python train.py --head_dim=32 --vocab_size=8192 --norm="rmsnorm" --positions="rope" --init="uniform" --init_std_down=0.00442 --lr_mult_o=1.13 --lr_head=0.00814 --seq_len=512 --train_tokens=380500000
MLP neurons of a small language model. Each row is named by its layer, matrix (gate and up: input weights) and neuron, and shows model dimensions 64-191. Each number is 200 + 30 x the weight over its row's rms, rounded and kept within 0 to 999. A neuron's up and down rows have the sign that makes its largest values positive.
Before each neuron's rows, "fires on" lists the tokens most often at its 100 highest values on Wikipedia text that the model never trained on.

fires on: "ation", "ed", "e", "ing", "y"
L3.gate197,203,192,290,229,132,171,166,233,241,182,207,207,206,188,205,187,186,188,240,130,240,188,193,215,222,201,200,195,238,204,214,146,242,175,206,177,197,211,209,205,199,162,263,219,177,188,154,186,216,259,200,240,211,233,151,193,152,228,155,261,223,285,208,206,219,176,223,147,163,226,198,181,209,198,238,225,176,181,246,167,165,192,234,167,230,205,203,147,180,234,244,224,168,229,173,217,258,142,184,208,201,165,185,231,246,189,207,167,179,169,166,182,195,248,175,191,173,211,201,178,174,224,233,212,175,209,224,161
L3.up197,86,195,236,225,212,176,175,205,191,215,210,206,223,219,248,162,267,174,171,229,223,193,178,202,156,205,204,230,183,202,218,163,189,188,152,190,182,221,210,152,195,271,192,235,222,201,168,231,178,245,178,256,207,237,201,172,208,200,176,136,197,208,206,249,183,183,217,174,212,222,215,192,223,187,229,163,230,186,205,191,210,200,212,195,209,194,184,198,247,206,217,242,212,216,246,179,186,183,181,214,232,258,194,163,210,181,182,224,210,168,196,181,227,228,243,147,233,185,181,213,203,171,154,214,248,192,206,204

fires on: "s", "ing", "'", "es", "e"
L3.gate74,150,205,154,241,234,213,173,234,233,248,163,157,201,162,206,172,218,235,245,205,129,194,192,196,288,226,198,190,232,187,172,210,121,199,187,207,166,221,199,205,188,203,237,208,186,184,252,187,207,239,171,248,139,187,225,201,235,191,173,210,143,197,242,219,234,175,226,231,257,238,195,229,221,223,198,192,203,203,179,246,161,229,178,184,230,183,156,224,206,183,218,243,180,190,186,182,197,192,258,248,217,238,212,247,261,188,189,179,223,210,191,188,147,228,167,175,189,263,186,228,264,182,221,209,171,196,215,183
L3.up74,221,205,230,208,190,201,192,190,236,193,168,190,159,178,143,212,189,248,215,242,193,130,200,157,161,205,187,164,269,169,159,193,233,204,187,136,189,227,177,185,181,218,259,224,163,204,223,125,227,176,155,226,214,196,204,207,175,160,169,185,168,146,232,228,193,196,207,171,215,204,187,233,164,198,198,210,223,165,228,255,170,180,207,209,260,216,213,191,244,200,224,207,168,198,184,188,220,199,242,202,160,173,201,237,251,260,235,203,189,218,221,192,182,231,179,156,177,248,203,234,215,193,202,196,153,160,200,233

fires on: " and", " &", " ", "ür", " Legislative", "T"
L12.gate181,260,238,210,229,164,160,215,189,193,217,230,277,197,246,173,220,228,259,82,143,187,251,183,199,201,199,203,201,205,251,222,187,257,172,211,242,219,233,186,176,172,223,228,221,167,179,150,221,250,224,146,207,181,166,184,262,193,220,169,167,166,216,211,190,207,251,252,190,231,235,187,164,198,220,246,247,180,177,185,214,224,238,222,182,195,204,176,252,166,208,206,245,209,186,200,239,205,218,198,231,200,232,206,198,175,191,230,231,182,221,225,183,226,196,201,223,195,205,281,217,183,146,201,265,176,181,202,170
L12.up181,221,228,204,176,154,163,219,202,236,199,170,197,213,247,210,158,218,203,216,185,193,181,209,211,233,194,225,177,167,183,247,205,191,170,211,237,162,231,154,168,220,238,223,229,237,206,153,171,174,183,184,248,174,185,250,213,190,190,198,202,176,214,244,182,206,229,183,210,175,240,221,249,241,203,209,188,194,213,184,170,281,193,180,173,204,207,202,179,228,219,170,263,195,170,191,205,181,229,209,150,185,205,211,219,178,255,198,202,213,200,225,249,163,206,255,192,191,195,253,245,166,194,134,208,173,166,235,190

fires on: "ing", "y", "e", "age", "ale"
L6.gate114,180,185,256,200,206,236,198,239,175,167,214,204,180,193,194,195,149,190,196,242,193,216,149,238,168,203,206,248,200,200,202,187,243,198,165,133,207,250,221,167,181,171,199,201,153,199,188,188,182,206,193,175,210,218,164,205,170,221,171,171,214,225,164,241,235,167,250,151,205,273,217,231,203,217,158,159,167,195,172,191,119,218,183,233,217,152,163,222,139,206,179,193,198,167,233,141,216,192,211,215,214,168,143,217,239,147,171,212,154,228,171,180,178,288,210,150,184,166,171,186,230,192,202,239,170,163,211,183
L6.up114,189,190,223,227,202,267,154,225,141,191,205,218,193,201,192,179,267,196,171,222,214,209,202,253,193,239,215,176,132,231,180,223,175,216,217,174,183,242,218,145,208,163,179,185,233,240,196,192,157,155,196,181,171,144,223,164,191,173,203,171,151,209,203,275,241,154,232,161,163,226,185,147,201,177,209,204,215,182,202,156,140,179,198,187,167,189,184,210,221,192,175,249,295,149,215,153,200,220,203,170,240,155,217,175,212,220,179,216,231,170,222,211,197,209,177,242,234,210,169,188,243,184,221,207,169,199,190,204

fires on: " and", " &"
L9.gate343,192,203,181,231,155,223,204,184,178,196,210,192,203,241,186,230,199,240,222,180,171,208,202,179,221,199,159,241,198,248,205,220,214,224,223,196,260,187,155,190,155,129,236,222,180,215,152,189,266,166,214,271,172,177,148,192,138,252,190,304,163,202,175,257,212,228,201,165,215,224,205,210,184,197,223,192,162,182,204,218,160,180,233,224,206,214,193,214,184,161,167,215,192,179,200,205,203,181,206,185,236,188,239,184,212,216,210,224,194,210,208,230,174,186,244,154,194,240,206,200,194,224,210,247,166,131,159,165
L9.up343,223,196,215,166,197,222,177,195,126,166,198,181,187,228,216,107,221,195,202,208,228,217,147,182,189,155,186,229,230,155,225,222,223,182,238,261,228,187,186,132,239,197,227,226,225,165,149,228,203,210,166,183,209,197,170,205,145,208,271,173,192,174,213,210,206,265,211,203,196,218,189,143,209,246,221,239,220,166,160,201,270,220,219,166,190,225,223,183,219,169,221,244,216,231,178,210,209,232,205,174,174,174,230,145,213,197,153,203,238,188,194,196,209,173,190,233,227,148,228,201,228,160,175,204,227,172,212,254

fires on: "s", "re", "a", "e", "n"
L5.gate66,197,230,264,219,215,233,169,192,166,171,186,220,205,191,174,229,183,198,261,206,153,223,195,217,248,230,194,208,190,199,248,150,194,172,218,201,174,230,215,200,170,199,213,175,154,239,170,212,215,224,159,157,119,200,183,227,193,183,213,220,200,231,192,177,194,173,203,185,222,213,226,222,228,205,245,217,208,177,213,224,229,143,221,216,227,199,183,208,198,195,175,198,209,217,200,161,196,126,251,230,215,137,216,189,181,177,207,192,190,217,201,176,218,235,195,194,193,246,196,207,186,220,161,222,175,172,211,235
L5.up66,211,218,240,181,206,226,193,184,152,177,185,198,185,225,148,168,191,163,238,179,185,258,187,238,186,216,217,195,195,181,250,185,237,214,225,228,198,226,199,244,181,178,174,161,179,237,161,228,196,261,228,190,171,196,226,198,173,196,204,220,187,243,220,130,232,227,210,220,181,240,202,274,206,202,295,226,245,234,212,173,237,150,230,167,194,209,233,168,197,191,198,271,204,175,175,173,176,176,226,184,236,188,182,216,174,155,185,171,184,219,167,188,184,205,258,189,188,195,257,200,169,187,160,240,194,210,128,189

fires on: "ation", "ing", "ion", "ity"
L6.gate300,184,207,193,165,126,203,162,217,238,167,170,162,185,174,215,200,184,179,262,126,174,175,218,177,184,208,195,187,228,209,205,152,177,176,169,222,215,216,198,154,209,219,221,213,177,193,150,207,206,113,187,224,197,194,237,208,160,165,238,215,201,218,262,233,193,203,233,223,216,204,221,214,180,185,223,177,225,195,203,216,236,162,199,186,271,174,206,183,170,210,189,213,210,183,205,146,215,180,225,201,212,180,221,197,212,168,178,171,170,196,210,200,203,289,195,176,252,229,205,219,229,244,238,228,139,158,179,176
L6.up300,168,243,240,239,166,203,178,185,223,202,205,178,150,157,172,191,171,223,250,161,264,153,235,219,184,163,192,180,176,208,203,170,181,173,162,218,209,207,234,157,197,286,210,147,196,213,157,224,188,195,169,257,217,210,260,187,206,172,233,191,254,187,231,257,168,227,139,182,175,233,189,202,224,195,271,194,235,191,246,221,198,198,236,195,259,236,243,188,168,208,254,196,195,185,224,132,225,190,210,191,195,184,175,178,197,205,177,189,170,192,183,218,222,216,213,204,201,207,185,259,209,236,262,205,215,194,191,180

fires on: " court", " Dur", "d", "Plot"
L2.gate434,195,256,174,217,186,234,158,177,191,199,160,241,186,128,209,187,227,206,168,164,224,196,213,206,236,233,218,195,213,189,191,219,221,216,217,190,206,185,214,232,209,241,222,228,229,180,210,164,212,228,200,185,210,159,183,187,181,198,131,200,200,265,189,208,190,189,215,246,151,178,183,158,247,209,254,169,198,199,173,219,167,258,207,260,186,137,172,213,226,174,225,192,199,164,171,217,181,249,177,232,139,126,243,224,188,210,183,192,157,177,194,151,208,212,185,191,173,188,172,197,177,227,207,271,209,186,144,196
L2.up434,159,196,206,191,203,203,115,209,244,147,160,249,217,152,199,151,190,172,176,213,225,154,196,160,225,199,133,178,197,186,190,200,204,211,180,208,207,216,184,217,217,260,197,195,241,182,215,146,159,245,233,189,242,182,215,170,196,232,169,186,171,272,210,223,211,253,224,177,149,207,214,172,181,222,206,202,227,212,227,247,152,186,197,185,136,184,195,155,175,207,186,190,177,203,183,242,204,257,209,221,215,143,142,160,216,230,239,197,134,212,227,158,182,199,197,254,210,196,171,223,184,175,187,194,210,165,199,181

fires on: "'", "}", "s"
L6.gate92,169,167,176,182,207,165,196,174,207,253,167,231,281,142,238,193,114,208,216,159,198,219,206,231,178,204,164,252,244,184,194,179,192,226,197,207,175,218,192,219,207,152,192,202,192,228,150,238,232,141,180,214,187,212,246,216,178,231,189,212,136,198,167,181,244,231,204,205,193,224,193,116,168,204,186,295,229,204,168,216,203,229,182,194,175,144,188,200,268,201,229,210,181,189,238,219,198,227,194,220,233,236,207,202,218,210,239,214,235,153,192,181,178,174,178,232,227,241,199,199,191,204,218,179,174,147,163,211
L6.up92,203,253,174,165,206,213,254,189,185,203,233,220,249,199,174,248,156,249,192,189,191,214,155,170,193,245,213,233,232,198,171,186,181,196,201,153,194,182,154,215,195,209,221,151,181,226,162,169,215,149,221,201,203,227,228,245,208,204,162,166,206,179,240,205,234,187,213,134,167,233,233,156,144,201,190,263,249,193,191,172,138,183,163,121,145,217,164,166,199,220,209,238,185,223,196,237,208,209,226,232,229,181,218,242,243,194,202,200,192,188,183,170,200,204,197,259,155,195,192,153,210,152,142,170,181,204,189,272

fires on: "d", "ud", "od", "al", "ut", "id"
L5.gate495,242,146,197,216,191,184,160,181,237,185,225,210,208,215,183,170,183,200,176,170,171,146,193,188,214,253,205,246,234,197,237,210,250,259,203,197,209,249,245,132,192,228,228,256,175,188,156,192,197,137,167,216,221,231,215,236,155,195,189,228,170,124,182,219,137,215,224,195,197,159,197,194,154,181,140,202,191,219,174,220,189,194,191,173,170,168,178,203,180,238,160,196,185,196,247,239,151,201,208,199,204,194,201,154,211,178,222,216,243,173,188,183,180,182,196,195,221,176,226,173,192,225,200,230,189,184,209,228
L5.up495,203,172,190,213,228,186,228,141,161,156,217,194,180,185,148,222,218,194,189,236,222,193,183,248,190,180,175,194,211,242,153,216,247,227,235,191,196,207,204,191,196,193,213,198,229,228,201,200,215,218,255,239,214,188,246,211,203,206,211,196,209,152,208,180,188,130,164,184,205,164,208,219,217,198,169,245,219,180,219,160,193,208,238,179,222,168,232,197,252,193,199,183,294,209,147,194,218,165,199,182,191,210,184,220,264,190,158,217,171,224,155,199,238,170,218,168,148,122,188,218,211,142,170,212,187,243,187,215

fires on: " and", ",", " of", " &"
L13.gate313,190,217,186,233,104,221,156,230,210,143,228,212,157,237,210,217,151,240,246,197,167,238,163,140,177,251,176,190,167,176,207,167,230,140,170,232,236,238,178,174,188,174,253,264,213,156,144,232,219,164,177,197,202,198,158,203,221,262,225,190,211,248,190,215,184,202,179,190,221,239,190,160,168,196,167,212,235,140,208,212,193,195,256,185,200,248,160,210,233,189,192,194,217,204,215,199,205,199,278,152,209,224,200,214,203,192,205,185,175,160,191,174,185,199,202,131,145,172,207,192,188,227,202,175,224,180,163,183
L13.up313,231,199,192,198,145,240,174,224,196,242,133,222,183,183,197,173,185,209,243,211,170,172,218,223,198,171,186,167,167,195,149,199,187,223,183,259,191,258,177,180,204,204,211,173,202,157,152,261,216,194,192,180,168,197,205,220,204,220,286,278,213,216,167,266,216,216,182,204,322,214,204,215,233,219,254,250,231,156,218,206,205,214,224,182,209,193,146,209,224,167,233,178,174,268,165,189,242,187,204,198,232,182,198,195,208,171,189,245,191,206,191,175,199,223,169,144,183,245,219,168,221,198,221,204,183,155,144,195

fires on: " and", "al", "s"
L10.gate15,246,239,204,242,120,211,164,232,170,147,246,234,181,223,179,253,153,151,249,222,146,193,174,220,178,244,196,264,188,209,257,187,201,205,163,240,189,266,176,202,116,183,223,259,181,191,151,203,206,193,198,203,193,203,206,212,152,208,159,167,211,212,207,233,191,166,209,177,218,190,168,207,192,262,204,236,244,209,182,202,191,198,211,238,187,179,193,214,206,217,176,192,178,172,230,150,209,206,244,196,247,199,208,218,230,193,198,181,156,177,180,219,182,158,208,189,218,183,214,180,186,245,153,212,236,140,206,159
L10.up15,216,228,244,206,179,214,262,197,195,142,196,148,152,206,179,208,189,224,172,183,231,228,205,240,144,180,238,131,237,221,224,212,208,197,214,194,195,243,196,173,139,206,208,207,208,204,228,177,198,230,158,212,250,204,207,167,134,144,96,196,180,230,204,155,222,161,230,206,217,204,167,231,154,215,188,214,238,202,174,193,225,219,221,206,185,162,214,248,262,214,211,210,253,193,160,171,165,157,197,187,200,206,204,269,237,218,232,221,226,179,240,195,209,175,208,162,200,187,174,175,222,226,168,251,182,181,197,130

fires on: ",", " and", "),"
L10.gate130,219,217,180,183,171,229,166,198,169,163,235,208,215,183,166,214,197,233,161,206,154,230,216,202,212,259,219,206,255,184,190,151,227,214,219,224,190,233,204,176,177,165,219,264,209,191,134,214,248,169,188,226,198,174,205,211,172,193,231,224,215,214,214,225,207,168,174,200,243,224,159,174,196,179,171,283,210,181,201,177,254,183,213,114,222,194,177,272,235,192,228,174,203,212,193,178,170,160,277,207,227,185,180,195,191,154,160,221,174,181,209,169,228,256,158,158,198,172,201,190,159,194,196,181,223,184,174,199
L10.up130,220,198,173,222,161,249,155,176,182,241,223,244,242,221,148,236,192,190,187,185,162,173,202,176,212,240,202,207,160,175,186,167,216,164,192,168,229,191,194,251,179,185,180,222,220,216,145,245,223,171,185,166,182,159,168,174,179,219,198,242,212,250,144,266,210,241,170,145,264,180,151,185,228,186,175,189,206,181,158,236,198,224,230,253,199,239,199,166,212,236,181,198,204,204,164,184,197,213,214,213,219,189,186,225,182,191,227,226,156,227,211,232,216,235,225,208,181,200,230,147,175,236,249,181,233,153,153,261

fires on: "2", " most", " and", " ex", "ly", "t"
L10.gate502,215,207,192,299,145,162,218,152,141,161,238,177,174,234,181,198,195,212,182,173,204,184,233,202,200,198,196,197,183,220,251,184,229,176,162,174,222,284,182,193,215,222,244,200,200,217,125,230,184,213,203,200,148,205,148,172,179,226,133,176,169,191,213,252,205,141,256,295,199,207,172,161,157,216,174,202,169,174,198,228,242,227,219,227,171,186,211,236,229,180,176,236,270,216,199,219,167,179,230,234,195,203,203,195,240,176,215,198,189,213,216,173,209,216,205,191,209,206,250,196,247,220,197,196,175,150,201,187
L10.up502,197,268,183,227,209,225,234,209,174,200,256,131,203,238,126,226,219,204,191,178,200,152,152,205,257,142,241,222,222,252,226,241,223,170,193,206,221,212,161,185,206,229,192,164,160,208,201,247,207,212,202,225,241,227,170,131,181,223,138,216,216,189,197,249,206,122,137,210,165,255,198,174,196,196,209,226,178,187,220,240,275,158,198,176,152,189,227,193,212,219,235,226,209,234,147,156,222,190,200,185,224,164,211,216,265,222,204,196,177,222,183,213,264,162,223,183,176,193,192,218,237,166,242,159,207,205,172,159

fires on: " Su", " Ho", " A", " Hi", " Gal", " Ru"
L13.gate496,160,235,143,244,188,154,184,263,221,195,225,155,211,176,234,181,212,223,235,227,166,194,240,201,192,233,197,185,179,259,219,190,223,119,207,204,268,197,175,191,181,226,191,222,217,221,203,195,207,253,197,185,120,171,248,161,163,203,209,253,211,209,210,226,229,198,209,250,152,209,189,221,161,223,167,208,202,242,163,201,225,187,201,230,237,196,216,210,176,144,242,176,214,163,199,200,185,191,243,194,129,209,192,151,181,203,224,210,197,207,181,166,196,224,138,162,191,136,210,222,184,158,175,255,208,162,223,222
L13.up496,151,171,208,175,206,165,195,224,202,171,226,153,142,218,226,222,177,212,150,179,183,192,184,249,208,203,208,228,191,208,183,203,191,176,179,183,149,181,152,215,211,143,187,194,204,210,153,226,181,180,205,203,206,146,171,208,196,226,277,166,189,157,181,203,123,200,203,210,182,242,186,185,248,164,208,247,230,268,176,170,209,213,174,197,207,161,201,187,244,249,195,204,210,176,223,238,198,179,177,228,184,254,204,189,185,228,171,210,212,179,244,220,178,202,210,201,254,160,240,217,182,208,180,184,227,182,223,215

fires on: "d", "nt", "hu", "ve", "ed", "ing"
L5.gate137,190,214,214,203,172,227,186,213,238,249,194,225,196,212,231,247,166,224,242,150,223,208,233,142,179,271,185,194,228,225,195,174,220,230,223,187,204,202,226,158,211,134,221,232,214,170,188,171,218,167,224,196,194,220,153,167,175,225,201,235,147,166,233,204,159,196,171,195,218,157,228,229,225,210,237,242,181,165,158,242,196,134,203,163,207,195,174,184,163,204,160,228,223,236,212,238,213,228,222,180,220,150,213,169,230,184,173,209,198,201,184,228,203,190,240,217,210,197,213,200,230,219,219,204,172,218,213,146
L5.up137,155,247,254,237,242,179,176,200,187,231,206,173,142,184,204,150,241,155,291,201,251,236,175,211,219,200,235,265,158,249,203,177,179,213,154,247,157,203,203,184,185,217,168,190,237,166,212,229,192,226,196,215,192,148,221,185,196,219,209,188,218,176,170,252,242,178,182,220,231,168,180,198,229,246,237,166,217,245,230,204,202,209,198,190,227,173,217,213,196,187,243,231,173,180,235,207,198,179,211,206,182,196,245,157,253,162,238,211,160,188,201,184,219,183,222,196,203,205,193,224,166,188,141,196,218,180,219,188

fires on: "t", "-", " to", "on", " for", "at"
L5.gate461,244,206,204,190,189,189,206,212,175,217,216,252,219,252,194,211,196,199,190,220,154,227,201,172,214,207,153,168,278,198,237,211,143,229,196,187,219,204,185,177,169,196,182,159,220,161,192,188,246,112,198,191,209,203,188,197,147,218,204,171,173,190,217,172,165,213,202,158,246,193,213,214,193,189,191,189,185,206,187,177,240,210,174,141,170,216,146,196,148,231,210,241,236,202,194,217,163,219,197,195,178,187,250,240,229,197,194,237,188,162,210,218,213,195,174,165,170,251,196,178,227,262,188,260,212,132,214,211
L5.up461,222,204,214,200,162,231,177,185,224,192,275,206,246,185,230,156,257,192,167,155,175,238,174,248,180,250,200,190,225,252,218,240,232,185,232,193,215,185,204,163,188,233,198,205,180,193,181,222,181,195,200,192,186,209,258,286,178,181,226,153,184,264,207,177,192,171,179,204,256,171,214,223,176,210,172,245,153,238,190,204,187,144,148,159,177,173,242,179,221,205,198,191,196,197,210,207,234,155,169,187,233,177,148,194,187,220,216,182,189,174,213,186,222,201,182,191,203,188,232,203,212,183,189,134,141,217,215,189

fires on: "'", "s", "sen"
L3.gate140,199,196,179,220,229,221,153,183,224,208,159,192,229,216,198,200,199,227,165,184,205,191,240,151,222,226,197,238,203,199,211,209,196,240,220,236,185,209,179,215,178,205,205,187,180,178,173,187,208,196,182,171,233,214,213,214,227,165,211,192,59,243,171,217,246,234,193,222,233,210,214,219,260,218,251,281,194,194,185,201,141,205,160,192,165,173,174,213,213,208,206,204,163,207,212,234,220,225,202,275,220,157,207,222,154,227,158,218,230,179,152,198,211,201,177,246,185,234,230,163,244,220,176,190,223,157,179,168
L3.up140,206,224,154,212,224,227,198,181,235,225,183,243,181,162,133,228,153,213,185,238,203,218,220,182,142,206,204,184,213,168,289,213,253,182,166,168,119,193,204,223,208,195,182,251,154,250,167,210,213,175,178,211,184,135,176,276,238,202,157,241,190,221,139,167,195,182,250,178,246,229,196,171,196,231,153,226,219,192,241,234,196,178,256,206,248,214,210,186,198,231,216,170,217,230,191,220,155,196,172,210,212,188,214,234,202,226,165,199,215,211,231,161,196,188,256,174,210,188,178,189,160,183,155,200,227,195,229,255

fires on: " http", " Website", "RI", "able", "www", " up"
L2.gate17,183,235,165,192,187,203,163,193,181,263,196,209,183,247,150,170,204,227,230,189,213,266,216,209,185,166,195,199,249,127,213,197,181,171,259,176,196,184,195,201,178,228,190,210,200,186,221,256,214,154,158,195,210,193,171,225,203,210,219,188,215,128,266,231,162,222,167,178,227,192,231,247,187,178,179,152,175,194,149,196,185,195,193,218,228,209,188,253,155,187,214,222,195,185,213,150,168,191,232,141,191,201,213,196,166,189,224,142,198,197,271,192,199,260,254,196,203,152,162,196,224,205,152,201,216,256,202,226
L2.up17,174,191,241,225,173,166,154,217,144,145,202,149,192,228,241,167,234,121,208,195,166,215,224,202,194,211,181,230,186,235,187,221,193,165,206,230,194,106,189,200,201,198,178,212,196,219,238,206,176,195,191,200,146,209,191,163,119,167,155,229,218,140,190,240,197,209,174,217,252,240,193,199,229,214,217,166,148,208,157,211,178,201,212,153,188,150,180,224,206,241,244,245,194,201,165,207,213,238,234,181,233,254,247,186,258,209,190,220,216,204,234,214,218,238,166,147,200,213,219,258,168,206,239,206,195,204,156,181

fires on: ",", " as", " and"
L12.gate241,198,180,175,204,192,186,111,214,186,232,186,217,220,221,161,218,158,203,212,217,196,206,268,220,214,214,172,135,242,217,213,211,205,228,162,204,206,245,227,217,182,233,228,194,166,167,179,264,199,240,152,238,188,209,164,153,187,287,194,221,184,228,216,208,214,203,195,220,216,188,230,176,152,175,234,229,219,150,217,259,197,243,202,174,184,179,168,205,207,198,196,198,223,201,229,153,205,215,201,185,192,208,223,163,216,235,239,224,156,198,217,158,182,199,199,168,225,238,212,150,253,211,141,203,175,140,171,161
L12.up241,188,181,174,164,229,257,156,168,203,232,191,248,171,231,171,259,106,241,188,229,226,242,193,193,153,196,164,163,211,197,213,168,197,229,163,184,217,251,182,232,223,218,186,196,172,150,170,264,225,233,199,108,248,236,188,160,181,217,192,194,222,186,216,199,189,232,187,212,246,226,226,214,195,197,218,193,241,171,211,206,232,160,213,224,210,201,180,220,204,204,163,225,176,184,185,159,222,244,228,173,239,216,191,168,191,233,220,215,241,233,176,237,194,198,188,162,202,176,231,178,235,208,232,173,185,171,185,221

fires on: " court", "d", " Court", " List", "ham", "all"
L6.gate96,245,215,207,197,189,200,138,222,196,193,222,246,238,164,210,262,204,268,194,188,239,180,198,171,217,185,206,187,228,210,215,177,244,195,161,164,207,188,174,190,200,253,223,129,240,201,171,141,234,204,178,147,171,210,171,192,146,182,139,175,180,192,191,198,212,234,200,246,205,198,231,153,235,131,224,200,160,186,203,209,225,245,178,192,240,184,152,201,192,200,201,184,230,190,198,192,153,186,233,188,220,194,149,237,179,251,211,250,117,153,225,119,175,245,216,155,168,196,131,215,158,222,228,194,193,204,231,258
L6.up96,190,196,222,220,198,187,149,199,189,166,201,190,206,211,263,118,234,182,185,156,213,151,222,250,143,194,191,240,225,177,230,203,161,228,211,199,186,162,244,154,201,199,213,245,235,258,196,203,216,211,200,184,253,194,208,189,142,207,195,266,149,233,155,203,187,256,258,251,191,180,230,166,160,199,201,172,217,200,174,165,216,180,216,185,202,265,179,201,237,193,188,184,222,196,182,168,203,221,199,167,179,229,172,226,188,202,204,261,164,216,222,187,229,183,169,140,201,237,211,210,192,219,255,194,195,233,141,228

fires on: " of", " Love", " &", " Per"
L2.gate145,153,153,197,190,108,245,192,203,221,223,170,208,198,220,175,197,193,197,212,209,206,218,158,194,135,243,148,212,200,210,232,202,203,217,194,172,217,216,188,195,222,194,213,219,186,165,157,241,242,182,200,186,237,157,182,196,206,215,207,231,277,241,221,221,221,181,217,200,209,234,248,208,150,234,217,212,207,165,139,202,164,138,245,190,216,221,188,203,178,182,185,257,197,208,182,112,201,154,216,198,148,155,226,168,194,222,186,195,193,203,169,187,208,204,125,201,204,231,173,190,186,213,215,208,185,118,224,260
L2.up145,175,126,197,146,189,220,246,191,220,211,168,175,202,160,186,172,198,178,166,191,197,177,190,176,149,195,219,224,210,174,178,221,169,217,160,199,202,238,195,186,192,202,232,187,186,173,173,185,234,217,229,115,169,238,217,180,150,174,209,164,201,210,210,252,193,196,186,201,221,173,193,227,205,258,208,183,243,188,207,180,225,195,286,224,228,156,201,218,172,200,200,224,183,224,145,224,259,165,251,172,156,139,250,178,211,220,221,194,159,210,209,182,206,167,186,180,258,203,189,196,159,226,202,196,221,108,228,177

fires on: "gu", "ju", "rang", "RI", "She", "able"
L3.gate89,244,251,215,192,252,185,148,203,135,213,205,257,210,145,182,200,211,224,169,182,198,181,187,192,205,196,221,210,227,146,193,199,191,183,185,207,177,251,194,177,212,195,222,261,199,207,167,154,227,160,167,234,230,213,231,172,256,184,219,276,224,110,199,214,215,198,241,228,163,191,278,197,179,230,189,142,215,197,255,211,206,246,158,188,199,176,205,211,159,233,213,242,234,219,223,208,176,200,212,180,248,192,205,217,218,205,188,196,206,199,225,185,216,185,222,193,218,152,146,207,162,217,206,187,189,234,218,213
L3.up89,231,183,195,191,234,220,174,208,203,179,228,164,225,201,195,184,195,157,190,215,202,272,210,149,248,163,214,239,185,145,195,215,214,118,225,246,204,164,241,172,168,164,246,196,169,270,275,173,220,251,134,195,199,180,195,216,164,158,161,223,179,250,183,245,174,226,226,118,232,191,207,208,170,183,189,197,211,199,186,174,193,218,149,204,174,160,185,224,196,172,190,190,209,212,184,204,219,217,221,193,161,198,200,210,203,177,181,234,199,249,238,204,189,247,213,171,209,226,173,242,166,221,234,177,141,189,217,139

fires on: ",", " and", ";"
L12.gate97,222,224,202,175,146,178,139,211,240,219,201,225,108,250,196,243,224,197,259,187,217,214,179,232,210,192,215,200,177,222,231,170,186,112,214,216,160,270,181,192,232,195,184,260,240,156,148,129,193,181,236,188,205,203,218,203,204,241,212,208,189,189,196,164,197,207,205,174,230,208,177,174,203,181,167,235,204,193,154,189,265,200,189,190,198,219,205,237,194,184,199,201,231,184,173,155,198,210,274,218,213,210,242,207,180,227,202,195,178,224,189,178,222,216,179,208,216,195,219,180,183,260,185,202,155,196,224,211
L12.up97,184,230,140,263,185,182,214,257,211,165,191,222,217,222,181,251,192,245,189,188,198,234,173,204,124,170,180,188,180,219,207,148,206,186,189,227,162,225,162,211,192,209,215,203,160,212,240,204,203,177,127,175,233,221,227,232,177,176,223,237,204,236,193,173,266,198,174,158,244,185,180,236,212,202,247,173,207,214,187,227,171,226,222,233,224,170,159,158,218,234,218,201,151,154,193,211,190,221,187,177,253,162,152,269,209,208,253,165,216,201,209,192,210,179,199,188,228,238,122,209,193,224,203,221,190,177,194,186

fires on: "al", "ic", "s", " Medical", "ological", "Historical"
L2.gate200,188,188,201,193,202,224,176,204,230,208,190,244,173,200,225,236,189,296,195,198,190,201,214,211,172,228,154,147,246,201,284,169,155,232,186,203,166,292,205,186,138,219,225,228,175,165,186,215,180,160,175,221,194,205,195,175,239,208,174,247,187,134,266,198,179,187,203,237,138,213,214,209,193,212,198,222,214,190,189,247,219,187,173,201,181,209,201,272,179,196,177,217,220,201,210,233,219,235,246,190,181,172,197,241,217,135,196,185,190,164,220,214,198,221,181,172,207,216,173,137,221,249,176,211,174,187,184,203
L2.up200,233,179,214,238,154,266,242,211,181,185,150,201,208,159,251,201,152,215,218,174,192,180,252,222,173,223,234,162,200,238,171,193,233,163,188,165,202,235,187,152,152,190,175,169,207,196,205,200,180,224,192,221,203,202,134,153,173,168,189,224,111,160,173,173,206,153,203,233,231,236,194,167,205,230,247,147,221,190,162,207,184,182,206,221,173,198,219,206,232,197,231,212,212,184,188,237,254,195,181,202,177,198,199,176,190,247,169,223,261,187,220,220,186,217,141,132,221,185,227,222,210,245,209,208,161,193,168,211